{"n_layer": 19, "norm_eps": 1e-05, "positions": "learned", "lr": 0.00746, "warmup_steps": 200}
MLP neurons of a small language model. Each row is named by its layer, matrix (up: input weights) and neuron, and shows model dimensions 0-191. Each number is 128 + 24 x the weight over its row's rms, rounded and kept within 0 to 255. Numbers have three digits each.
A block is one neuron, or neurons of one layer that tend to fire together. Before each block is what it responds to, as a language model described it from the Wikipedia text at the highest values.

Closing delimiters of spans. Closing markers that end a span: the trailing ==, === or ==== of wiki section headings (==History==, ===English===), and closing quotation marks after quoted names or phrases.
L5.up37:148142166140128102103124138113143101146172123093114126097117122123175123144073134128170119125160160098120117137141178120144124113101126133117163140142128098133135127170102145133091158154055144136134180108122096134145055067140139096126142164080155119089087120101139105131183133103077116113193164148132147125120115127128146117140161156122135103100116134126097108122139128161101133135151122145109110108144123133146119112117171124113165087149143146159132098093116090138117128137123165136147141092145133109110114126125130162113178140134166126155122114114110134122134122124098149150
L5.up48:159146175144121086113175162122143120109150115107120109137126135135115152134105118088075178155181115112135142160117155102073093119146132101156128170113108122134125103095153133114146118139111134172115133140136117140111131081145161116126113111123171141085118138104118149164117115137096102129135145155158116141110176096131122130148175093103167145089154137084114107131120106129113128101151117090113138142129129116122120141136127128170158128094105128203144156088097137083135124136103137123122112082092154151078104142151121136157167129131103130162118120163167158117150140120104136139
L5.up329:091120116138127118147135149120145109103141121145125106123143117139179156202151129109124107119126127162104119149165175117136142130140109159143124137126149155153179099085138099172133107116103135113085141113129144138137158100171129167120155134122164098177133098096097102142113120113120142118124112082120144121087096125165167100194116151104153095083087105152127108124152104183151145151123097141134120099089086158129082132094128128126158158095155132100133121081127143103129131123105116155120103108108125115088165140146105162098123113161142151138120137135155125105140125113126133124
L5.up602:118110131120165124140133127112154117127137123121141139151100124190145174152131083109134144143144108124144142156163125127146107145122109157129119125148151141149108102117140131093106045114119115143148109100074102137134094115138102127125141118152167100119155139098127155148107186145086088125121112137160135100082133126119132140129170173126119125049138079095124136116110107143133113108148092122150098134128121142119146157101150146125139127170135146137122130110104083099137165179127120145126152084089149093100151121142136119146197138134125109123150109115131170118118128123088180140

Second subword piece. Short word-internal pieces directly after a word-opening fragment like Mar, g or Bar, as in mar|tial, g|un|fire, Mar|g|aret.
L11.up15:186093125136152109137121122102111137154149127094140070127153072145089111144117132130088145176114103117104123120146118142123143149100180113127109105141112146130126176119086088123133145159149136122119150109154128128160124124113132156065133128144092124105113152129129128114181136127144141153112148101168122134135175128159130156114147121105120137156125098077112089174156146105120145161122140147126129118144085115124100135140154145126139139121105104163132173140110142131062083077158153137137132132094090139151098125143157139127117139107104159146136085116061127125151143113160131116
L11.up141:120122138140117176123077144096121134133122105102113125182127151122138126108130113156131151123084139134179134137154132121068104129084098144167134111137120125061112127141155107147138098130120063138129187136148137116162110136137122144080124133156174143103169110118123124149118080100157117147136134115154147153111109135114112103130135163123076103145157191121139091140142132110149158124101116112123129134128091196112110109096136110114125163131160138118123136121145091119111156104124152179095113104126132096136116128124154180123132115162164112163128097129109137084132130149143127126
L11.up228:143101144124098127126086125119121129127129110069133074143146135156145118146134129138131108118113147115170132188155104122066087149126141116132116132122137153109137162124082109120105139156090098106096144170136135138183152148135110171099132131145124114186147121145093105133112142134110104081173130166150151141138173096089119097137149152112126114128123162144125152142141119141160149093099159084112107138141125135130085099126114164143093153112119104120166141100127117092106104139122119110140149102106153137095130129100133141143149149159118115196147103136103105162166170143129129095
L11.up249:140110128149154103152112128133127073109106133129116116130126088130115151117135097126111140137135120128120147140137171119166094164175156133126123097142136112153170107109110120154132112133134112164118166114060077124142130136117094141121118142116097093119134182114181123099102145102164127139166106159122093112108120132152113135105150146152143136114119066148104141117164135118136154162141098125124150168107142111170085092137178154153103114120098107107154144120112111132089174107135105132110147179124120149142078133154116118119113126146112135151115102121120107105155121204124182126
L11.up279:133149122121141145115134137124116095116135174116138117144128150133140095149140071166160098121147154109135126136124111118130116109153155196117109099127164125115088121097130115134043144113132140122142126136106112098159156149176104133132102138135122149075128117173109174137161175131118144122143155110136165139132114118096088145134118125089090127091127103139096126148137186149137116132128134121088117143092156140126093128127127130142119140118121114129100083104123139074122159105139133161110143159127122099177101087099069152160128125128159116121127152192133127152125167130122108154
L11.up294:138105155082109156141125118097142149090118125110120104168137117155089150170161123115110140177133138077097156155075117140140157120114164104138151126139124147159108137143099125106134174184115098126118087128101129115135108107141111155123104169123161118137096109193156085114134160126158125112149094149142116114129144139120160090076152143131079118140129140091112163096102179124172128126093158106102093126111132145137117093079151145133136107132144125123154123093131168117110112123092131113116116159105119164129144134138144112141142131163128159127136112135173146143108158106094115122
L11.up348:113154131108135101120129126149157127108111149120158092116143070169133105104144095141122145156095131134101125123129117118147113108096060135158183119083148132070163166120128132146154111123158114110139108133146130162142075130115143112137136113144169076168130117116121139134158101127125128144184116130182127137188097125103142152137169130132129137131125140090134153147122115096114132109089167094089106131122140140144074124110126125130142141136143118105141089091136122143098137150175139118155186129115164153116126147143115152145124116118147139136155164104079140108151116083123142090
L11.up504:154108118131154118124134130158159105160145157138098104131078107108137133145155138129130097108136165106146123101148139150134134131119166150153135103160138105102119154166100081151135141157125114102112141123096115128133137158147113174122094143101163137134146099070165106158123116147117106090122144089143087132140150134103104173137153171113144107115076115113154149139086133149135112124115073114129083128146147118136167146153104159166143207133124102145116141121094116139093141107125108127161123150091112144143145127123137143128099145131084095155126058099107135136166151118098114145
L11.up517:130151126050113147074078122128156153133164104081134098115143081134112130126140063136170158118145111129131128122129123179133117119145154121150106138132169095121133141120136102135123112154145102172132116125103121172146142090143150141138144136121143117151127121124144116147117110130094081099135163138127122121164133141122103152118138137120100122129103118161133095158108117131125115138122182134078091114103116108162132112143132176173138103105097120126114139121129091129126129189169145160157096131105091143137115175136110140135117133125151120168155090138107106101174093159105153173
L11.up534:110111147127128172082126120116140084166124158113091152151152146095152130108172107152120099150140138133134112127145114141096161113158143163127141123107107111135146113148092101120130151111090140120143201152097116090143089094163131081118138109125102142155131129103119067120136111168107141041145157139182123154147094112117133147125147117121145101139153162141124159141122095133133111128086155118127123137093143154153068110131093122103117160127131136139101123133135140140141156113140112149098126113118148164118097142181110125120134150130122154114115100076122137136110075162138138136
L11.up593:095132126149114154108126099125096117073111100112092142112157089171138068135157120089120144085131152085091101160151117104126114129136146140123133196114143125121117114145114154146156126144085119118148133103163126133130132122156137144122102133171146152153125178122131148171141090111140115115139130154144109121119118122189129147111099112146114161097101149122150142082104141113191134135087111104076111160140146147108110083131130153093139146149126084089126125115156141122137134148126139121089123175109150115129109102138170154144159132156109133125082127173116151151141121108109133154
L11.up613:134120106085079117151101073139109140171120136102133150130144116112123110137167109135167089105125143105180166124121129116103120087098172165152124140149160158173151166119136069132119187184098137137155135136089119106132133110128071112137144153156123155110174115117122124118102110120121122114133156123123101102168138150105146112185140074137159139102118123101158159164147162129117145111127130146095134110134123098134157115156164144120143142137132092095138135099115106104119156097090122155113131149122124116112120116121138191088132119112163114125090155125130127133135125117106140138
L11.up650:113123141099125112100059181097124131157126117130135111172144111156116130147166123145159093142111152134166106125135141130114104096089140137144146140148126115127137140086140104131096156117142151175139151134143141141110123095155101139148150151157155083139154118133171133109123141148165114136112103136127118103112137178134081113108141112115126098127148125192133141122228159150098138097127114099122135136136106145148108155112133118112153109076090122152113110119119159137104122137119109094126132068127137111168141120110138109080103111156140156131099146153118144114107113165072111129
L11.up674:154092134137104120114117101137137094146138147085149090133113138113112121100145132136120135137149127142116128134108128121113079179113161126121156103128123139093161111137138147160109149127138140094134099108078095111190166115122137094170127165145114151115108102109114121151148100143125151081117144185118150102131110101138115103148146151121146143111161137145121125136144137142152174125152109105116150128086155172136124132104143171151136095129100127073147103117159125112099148070107163115105142177141086162165077107118150175144090102114125133118149146117160130129184121140100106128
L11.up706:125093137127112142139121104115133064135139176132103133131122140109120147118121112150134080122130126123146138178152126144132093151136130116158135153157142149153112119151132151144132144099092093130147151113145148121126079131118126106120149123136130167156109101125132135154137096087155121132167106126132125113104135117107072079133138119177132141157128150188130095076158104120138124085122125094116073188154113099155104083156165098108123106125127132158133138119144117129069119155138088183100159184129118120123100145106127112127121120151197133116156127113142135096095130147145105120
L11.up759:152126150105105121086121098097089120118089121144100141119138107121149109139107077147154097107105093159125116111167138139142144144121165124129156115090155136121104112118155125104120117149126104116131124139152142142128129125133110113120187133114109127162145126128157133116163132103077150074174115121121119130114108132153125137081130117111135128138148195125099146113102157125137110079138144117092081106134139129157108116102148173121114102147128128141124149147089134145142156138131107114133147126133169151143119156178126154107159151156132159116133118163062169159091143190052114153

Word-completing pieces, year digits. Final pieces that complete a word, such as verb endings (insist-s, realis-es, Bi-ograph-y), plus "is" and final year digits (199-0, 200-6).
L13.up24:143121100155102153111114119114121142162170147117161108115122159152117162130127164110112152098155143153133162109095170110180146130136163143071133128100136126148121133127131118135130125148113117084116161135145108130127086093125120134144084152086155116108107099127151123116134110137094136161103107140126122116102101158135139168141144147139183136161114137108160112157122081202134116114112140116135133098139139170148118117152101102105189122130114155129127173126132196114113147125088147108088110086138069134135147154100129124130083115089112143090127140143114119123138106115088104146

Word-ending boundary markers. Fires on the possessive apostrophe right after a name (Cruz's, Drago's, Madonna's) and on the closing == or === of Wikipedia section headings (==History==), plus occasional mid-word pieces like "end" in independence.
L11.up10:141096110131108084115133114129114102123149122177131140168147108164094111132096102090116134118147114147127135118129119144152153098090157158149110145171150125141113170118136132127122145091108162147123122130151189120094166087129120139132091089079119092101143106112104126162118122159145162107153110137165149099111144137158155064166131126129172129135126092130108144080143158164162086132110137133142159122098095111109157092126125097136174132090119135148130113157126150100130159100145156092106097149121124096143138140139136126130105143152076159118147143138116115152170102127155097114
L11.up46:104113145111103113111101173105132115112200143127125109162105169171102121125108159127127166071175132116083160114104099105115165104144140150123113150166111149117124121125141160180111134154118141123115155137126116198082139101117123123139159117061136083104118135171117145091115131121117132121124123140146107120149133113134122136162176108159105168137111156122153144129162117128139150149102159138124127103124107100107167092152116118121122140101149099175111096120123128094177116147150137121147150125111166123149077136123143156126126134127136144128128106146116087095130111113084099111
L11.up81:150091142174131087102130085122145144100114124136176148091118124102125106064166144125108134142091188111156177109182130096143114147161121111124129168173140083134142115169129140122102148137144093105153155107118115078114121161162141149093091132118128126133135148150109128123121147119120113119100161115129171122057140132133145163121076138135121127145101104135113132133163134143140129111113118102100077120160086115104156147110173129139117122113144151102150116150125146131156102163154116128148098117122142176100113157123116162164110106148121125157115135150139107102151158120130108113
L11.up91:090111109145136097118117126093147134140120101086127140156108130179156141115120129171120156147140120129108143105118156069121132115134139183129116153119129104143132071115108119147133142100152148097098151164078150139129098128137144111122108147148130131097122111113140104143123141131142125110163129111115091107098120175154118107085141121115144143133144127105103113181121135124146106130176136139151161153109139108164107090146134144157159160130109119102104149127182080109176142106132116119140098135137187090086128109090165168121096102152162158139121123124135066141155147111125140073
L11.up107:119101146103129149120137086083154128131159156182160131180151157091152100129162096116129132130123121132122132110142145128099136167106056130191113137134128145146128153135126127096117117138172119136083114145142108131086100141108145130138141143122151132098142132087153145085096105151131156145137143112142131092104163115148098100114132107110126106154125083060119128148132162129130109155081138165148127085105142091183138132132122140100134171088140111138129130137138122132168100094123097143133121117117106146143121162118127084182095135107137156141146132112111124145161115163163132096
L11.up179:101137142177136130090162148113121101170136116126141077132120158148160142141103096102145151139172172115110170098089140111092157129121106123142143078149140095140139080144123119105155094131131173138120119082125091087108164058080131122135136158108168122099069139108138111140142127162152153133125152157094103125124127110107139157180160167156116145162091146122120125126158101124136147154127115130140116135127093103153091090132136106113167129117143160130144117146121125118145120162142129112119143123110115126135093153120099105147116111160113128090123127109101145132142171106152130086
L11.up204:116085113133148159134142088089108108159131128124110115117117143144159129147119139143134102122163148152128110165116147125156123131090173139135124116160144086147110116143105139155094105168125130110128093131153140126102123087151111136164122148175117126144096170150109132074158135083094142130175152138104104140132085116122102110140128152145158135097149106115112095133124131104148128128088170144135149130161122116111133087099086100150124156169116153113132165140109114136123136133168151129103138098069122141140101108085139153134165097137158185158130099126186134121095125164079105144
L11.up313:123164132104180152099143154092136139127102089154141106121098141152137141114106117115120165148128116148104147131154148068152124154128073124150112117133156108157110103153137148103142139147081126075126144082116135136141154099143104161122116124132140145126121108086151116108125129102159160110141132090129123142152075088126138139132132149109163150174116138135115118148126174140130089106098161114155148116120145127134085147143145138139136157185149118144142068093104112103075110124151135098129129142108130118112089118083143153135097130183114160149127065128155117151130167104141124104
L11.up436:092137109120152128096089131110071126130118142124131095097172162164115128161134122119121150081138168122140183133136167160133132062113113182137142158103146082107092125137102174113121147119122158105143129083142098105123125152122154144168119120139164124150127112147135111150117121132102148140103104133176131156098141122155155114104145105127127131107150161125113098147135130120124189196096184123139108127121128136144074099171090133139120130089140112130150108156122113156119122103074131102126099134126130117104121117164136146093137138151133147129123132141136093125147092140150089131
L11.up514:130134131153127114082108151117141126140153107129130139107122170178157156138135139129127114122132103125118119126120151086144137140128142135083144136125156072127166134157096126174085156173159130145101148149140142107149129093075115133114128157132138101133103108089098130166149116111103171114138099126135133091087126134119150129127088116080128134099154143092124129093150079108118112149080088123166132122100155108167135127146137130111160177148130173102141105115141083136152138160097134136149145080138163112127129145118112096135101139133156165176095152188137147130122126130121153088
L11.up522:156110088154120158148124132109158140171144134113116138170104169183099107116125115144117124112130094145108169127157168133145110127117076159109102148154135114143156095127129129113129117116145165156092099142106119131108128112138108117117120087120153112126148114102123125138154137137103157142110119131184125140113090127134120150112115105168106113150102144106120075154079141150149123182079098114142148157142118136146087148093075095122115114129130157127125136113147141103188186132140138152089112113099170115160100107139155097147121176118160099110143103140130129110140156096089144113
L11.up545:104166172131160163137165078127143150161133129133161095158079142166105147150177104135109128165128107141101091112133142122143187140089146155118126100142138117136129108098126132121110139151107143078112150098114129142111123123116072119104110109114140129136101121112133134104146132165105114115085085150140163127151134124153093128110119099125146142106136128156146132116122161107090100156117100123124115119148101093121124146118116099102168111150129164134123159129119119141088154150114176103125117146136178101099131101141160171205166099102157145130125112131123081112150138164114127091
L11.up546:153094128126150139145133145114162116189172127089175090100115133125098163131083114130154141147143154119135102111151167107134109142100133124125121115181080108111193110116145099109125152152119113150094119127144097144072150086133115135178119169133142110122094123117142096127103122109119135141151124147122126109125102162110140155141167122119136130131135139145122063107127146137116089141114114156130127152121146115143111123096121147108140127059114138155177121118135138098134175182134124146086102111110161126095155128088116133132123127145093118129176101131132143105130141116118194109
L11.up563:131161116163127100140085115085130090115164136140116147122115139141150126135136103125124165121136130134145135135128156099126138080087117153081125077116169077083131140127161194159135105127134131151097140091137089140125146101158103142150148140128157146125115143108083131131135131099129108097123126134146152117093126157116154154113151167157095146077137122092127099138124128122110133186132124130154087133133167149110127152091130129107100169143132148155106143142129105106127159117118160122141157124147166115067141105103108145131111095160073160151176107116138144127083168111123149116
L11.up575:121099085111179143135136135096139123143139187137113133102108162091138140122143118127109140098178158114107129105121136104114124095125162138171092145129110049137100179106152124127131149158173114114070133133163124083077125120136124140125147102128095140133125120135115139086135112164113106127114096108091163166131155094142138092145119096088145115103153116135145126146104126153136111150118131121089108135138137126111168114143067143140160163142120120165104157172115129160143123128167156116099100096142123117205132115138121112152140137119117147135124121140140134135105140143094123160
L11.up682:134124122133162134143147102127126147156106136126130124147097091103155126141138093130098138127122123115139129135159174127146124165150162149114092158167165126138157141094102122110141170152097083113129077080098124155146099104112077138127131119113123136102082128127187157160178189124131139121107107085157139161121112130113089150118127133140048131131122136089089171113137132133152124106167128124119102122142152126127130136092137113120136124151144191097122081143121136158111131173131133141115117105125141136149166141098095151181114126116122119087092110136161097142119117118142123133

Section heading closers. Closing == or === markers that end wiki section titles, as in ==Description==, == Demographics ==, ===Points===; also stray mid-word pieces.
L13.up553:096117151101139092151147117092143105131132153088114150146131128104102136080130100106130180138132120136114125160114195152115105117156130074105096140163167118146127129112158110145098127136166144137156089091115111120124109069128118126116142134146175103138120161127111115116149164141148130083132138121135165071128109122142123122117132162119129136084117176118113184143074150164063078162133153125152098102136146126120142125093104137114114120138144165175119134139126094139118149162152130128103116103122167101151136159131115138124118133151152152132130111162145141109120127087158116105

Time-expression endings. The token that completes a date or time period, such as a year's last digit, the comma after a date, "season", "match", or "1950s".
L11.up0:147085145134099113102152113155090118078126138135093136125154142127113123186141115096110146113130158148144131103111143177111151122144130111130100204145139125117134138064119122122151115099138128142116110096124190121139137092156137110109161105117165100109118098097123124083072165117119132114145157142132116124164097152129133162119101087156101147141110171135103151124128137086096146129136110115124115126093139153130125132135140160128135131130142127090189082162171171133105134117129132136112127152106118120124097102116171130124142159155124134115084088126147153162107123180097147135
L11.up35:094083132111133104196161148129154134141115128138144131103141132109176093100142147172136154119127134120143157134140154134108146123142128131099127146145103111167132132078167134142115128135140132115131102136126125094110127120129143084140148101105126132113148182113119140139095186127165078123178087075100129145083163149111116163152148099134118107095098120176116120142119107169108117145134128152126157111121145132106072048143130116118113147129137149110139118138073128145109117154152090135160113122121140156140140152116105105099093145130156127121096120175166151121085121117129131107
L11.up53:110151121156146130141162109125120153084099148137166119130121133132122093147140156132080160150135155094171065114146155158089171103117135133141135089132213135173089160135124127127113098129145131129129111125133131121120120130153134115131136120150056117166115112137139126133131123139137101126137132156113112087119146128134148075133104131117110133120126157189100130072096140111123098098148145119082138135095127087175130129138092144129088118165094144118114118124133121137128161157143146127120111114112201144100146131131103113132116089161113103131160103091134085149143143131142156120
L11.up121:151103099124130141119098116173121119090099159160120144124122154112158173114159134136127149131130087141136124108102124153077081134137089103081166099087123121135094122074144102170160114152111142132105078129111150145173131119120120117087111166192160084120136130119136116165159131125150158139178138117116110125149139149139086105106131140132128180108104084158113166152140134128143146141102093139126171131116132131158101090168163156127069166132147099112103140135154101107136114131138097120124138131122138148104125135102090116121155119153143158124132134153104118136140130108119092138
L11.up172:145106137155096143090100078106110117100097139145123171171108121161093120134128128144082165111165088123129081096156103156147132129097136114116121092126162108103134129158135130136159116156117159115127085147133179142097144104167132107138135131131149109124165145134108111151154129167167101114127096142115123144094102147140115110114132160122074140104129180139155170139139156135136111147118121159138112152133102111142110123128164163107153110093095153159125112167123112151154109139117099130098143121111144152157125115154087132069101188094123120144108148119130111158172136137084140125
L11.up222:152101123123114092141182141146159155114124126076166118108149104151147148134155147125151141173134139128127147123121123096093118133160142194087136116115152096125088128162097134107141108131136126134108112172109112112138146159133130122097122134136160130162107144153136132097122107148132063115089121141108126101100111143169084107149127120132133171153134121134102096152123142174139067120131129160162152133114092121160089135132107136179128101118096113111131105122136124138152107146101158094132152130095111095157090133096124146130122087170142118124156152138129070117108177113090155161
L11.up252:111123163079135120104138103127141143157121149129120144083154097132160138145148119123145137119142167122123140114129109110142099140142128146129162113127114131122160118121090132112105123154118089156116121155170100125128160146138094130198147120116136129122115120120151115174090110134130116118124121070137111126120139119133139144159110140158105113140142148156158131148189119100133119101120146147166155103137091125137118132147146136072110113099122114087125109125151161156120132108077114081110090106059126113163144074189150114142062142124148157169124156179112108168097129131107134110
L11.up265:181143100153089141118142133104129139101139173099112139070105096130100143116158134134149132127142174125095125124137158109090127167129130081108171119094172114138144123093137083163133129127121104143142131124158114132139135086092135107163124116141111156106109114123112129137127147163128166093150118121137123128103129131155127177124141116120112110152153122129112131105067123137105125175138133118116175145053144100121123121136107157123105163073130150142138205069119106152168150134129116135146129111174132112094128110116149147164110118111148129121143095112134117109122139141105148177
L11.up314:140119141124119131150144108155147112145126144152138128102089148138150140133129110165135141107146161159130147124111120163140104152121106095108150122118162155155087119114163143136104095116151112142084151163090156108129163101141122123146115149055111161089102114184176109113115133100139144134120128142075098088111148139114123125117182063138116130103120124170094132121091137163086109085130162135153171161107163093115149089136115149106127135135082147110099139119119128159173124114082163119117120111115127158112151149111125169114126119167123111127113124126122099153108174128118135117
L11.up319:139099192155129134128126130103117117111140148178182124146080139120153126110157118151108119132133138118102122131101109159141146186112142108133104144117159118196115112092140152143130091125159145157131111151167138122102106094181122135151119126108096116101107132117123126130149125138130126113144127142119136146143170142192096110180091168098132113113131147141144178129127106114098128111090168108114136139114126133136124120126110095188152130143099142127122118073110125127137133082128177119126122125148091057135124118107175088133155161096127116154108122117125112136125081127117097117
L11.up392:126131182130117078124066032105159115172165124123094127117103105145141092109131102117101115119173143148098144093131159152108124146142166146141135114123104121178107158103140127159138154167111122146084151113154088131141149136091145093171151133112113108086170095136129114147137091141116149112155101160120119135119133147154145123110124110118155123105141132125129116108159103124118097124122123143135167145101177149144159136185093168136120136122144117124135133174135140157158110136083096137145177115145107093094114153109102138124117139113112131118143115140117129147100151116115135127
L11.up553:137092118141139164127169110103082095120133167135150132153157145083128105111140114162118147161135158133123113084145141125182152100116129144141117127142185143139138125093154144155155124138152149126131142162131155113120123100140147130091139189092123113090152128130106140145133149163110108118124114128098128109138103134167146144102127145138116129097136156138114122121149110134087103143142141123117143126139093159106099104165149125085158131114140126090125120116067070165080145117089109104155132146124143188129122156121092113142106089092162078131160096142139118106071110149141119100
L11.up619:155118120144135154153115141121119088169142116116128086084119110150123152122158167171110100168100152181120144134131104144138094134163150157132136112150145125154131146103136125144135124120075084111102097149121121102097162084121146111115114115107112144130139096111107141133135150143145154137110189117126091147153098155120142172153105178124093145147158119135097100094083112127153126159131127124104147096124108131136140101160135139141134068123102132130125137151107137115113078185069139162127153104134106098121148121151094149128147143153111167081154124151140132129074140100122151125
L11.up638:091070098160149109089097133143125108137127128136141102115110148087114111128127133155078111097110139135114101140108168128121156129149141154143110123112141125116124147153125149156098141084151128098131166127125140099142117079163131101118117143111069165121134110140127109097133157085176161132126168099165079114126112120138110088096159134148121144158139108135123152136158133157149142124095120159114160174104071131123125135147139135148151140113114149139100135115107145147185155147172134077104114099136122155116100159164130145094126095172153146127155093134116152160096149121089149127
L11.up687:115171151184130095124115132156075117128126110117179182137100120089138158123125160139107146119089123163170115087135144147142115115149085134129166105145149122151137124154120109132112117125137091141114114103179172119116125124115118070131118143110137090109149125108172106165135133085130119125143095139099153125118155129102059117139155119096094125121189153112150121147115120114144125109120156115160091117138101166140162119114100155091095163122112104158114129133138061159133118140139116139125121176134108124127099109136088130132126160138173126179152124118127140138115131139140148149
L11.up691:135182136088134120133125087154116151113091170125133117125081154143130142119130116120100103113139163149145113159162137125122089119095120149118154101109167097163126082109156137089151125144155129139126127132137140132143146104097158138135137088120129174173120137123144159103121132172150114113125102148153115117131140100112145129123105161169124146131123098122107101098109112150094086139214187096141171108129164105182151128116095127117101124112128149120096131115122097115118140109099152102090136135093143151158141100141115116135088151123174123129109110106120145158146068157111112144

Mid-word fragment tokens. Short word pieces in the middle of words broken into several tokens, strongest on the p in hospital, also au-di-tions, Bar-b-ara, O-t-toman, At-t-endance.
L13.up384:113147137139127128101098138142144134109149148103106134129140106145124142107094104076156149117148118145129145154150177187141100097147170117142094147153143148130117095156082101156081106129112114101180082124138141146120133148132149101133140107135171111129130125115137125121112113153117152118131151204141152106118144101095105124146162139146124114173089106119128129126151169133114155128114062112131152129119139153113104112119178170154164156115119114085121119097141106150101163137154121138093105099112135121062138138174092128124123124135110123110087158157087102137123101130154133153

Comma after introductory phrases. Commas and similar words closing a sentence-opening phrase, usually a date ("In December 2021,", "On 31 December 2013,"), or transitions like "Additionally," and "In particular,".
L5.up72:140101144158089124132098109124127152139138112098153120095123139144108129124148102112111134096150124176124158114086117142115099141126165138097070129116137110132111081126172110119140073141193143127130139120136135107122129112141150165152151133145094153112151159157117154118169104078147115081141106135100134135124105112165095158163124152161173126137140087145136158082126107098128140113138141148138154124122124108118154096098088150112100123157117134112114126147072155145138096144156142102160110107136084187095124085133109162155137129135122153109137175124178123122144146160134102126
L5.up234:116129187161113149085088094090168116103121123126101095132130146177144157121084147132131145148159166179157167111139107158112134162139159129081112127115155145089083055126101130106166116147144146160113104117127167102118107127174132159087133119088122069131088137126118159106129104136124138154104108162121162150157082148139132116155169147148130123151120119148148120114108127139099117126116168155105133131159094118104109100131138121129119109128159085102146116128099147153104163139116116134151124140124119181115120153143142110125121118098152151140092116094131125117120127118109154121
L5.up268:072109140135135131154083107184095115120130131173086120102152126181164130142129126108160105133174143132148145115112146146119130148107161085106114078153109134143138129121127156149107081149124101121136134112133088125150111106150094122113138151137139137108082159117119100114156122128154153119118139133100085153179128137162145097158155128146134122118119101174146119138092097149096136119134102146131150123104154113069139122114113116101166160139101132165169146140126128131145135132129161089124163117099147102148120140114169106105144090119157147117102129129160117147097138166048141114
L5.up481:139129163150122149106089116181089139118065164102109146129119126133102152140147137125103168127150115143121146066117122157079108161118145145088117115132141153111077085101166110136154106155133061131123116164153134094099133118150126131112131154133131155111144160121125105122143135126156145140109121161099092137129122142156098120119173142122097128133168114131142090116089167145123057117122116147133170091096123152134122112158088149113117129151136127100146145115121108163178144123132133158112143174103104111150118142155128138153105062142131142123145134123166126151096144124109128119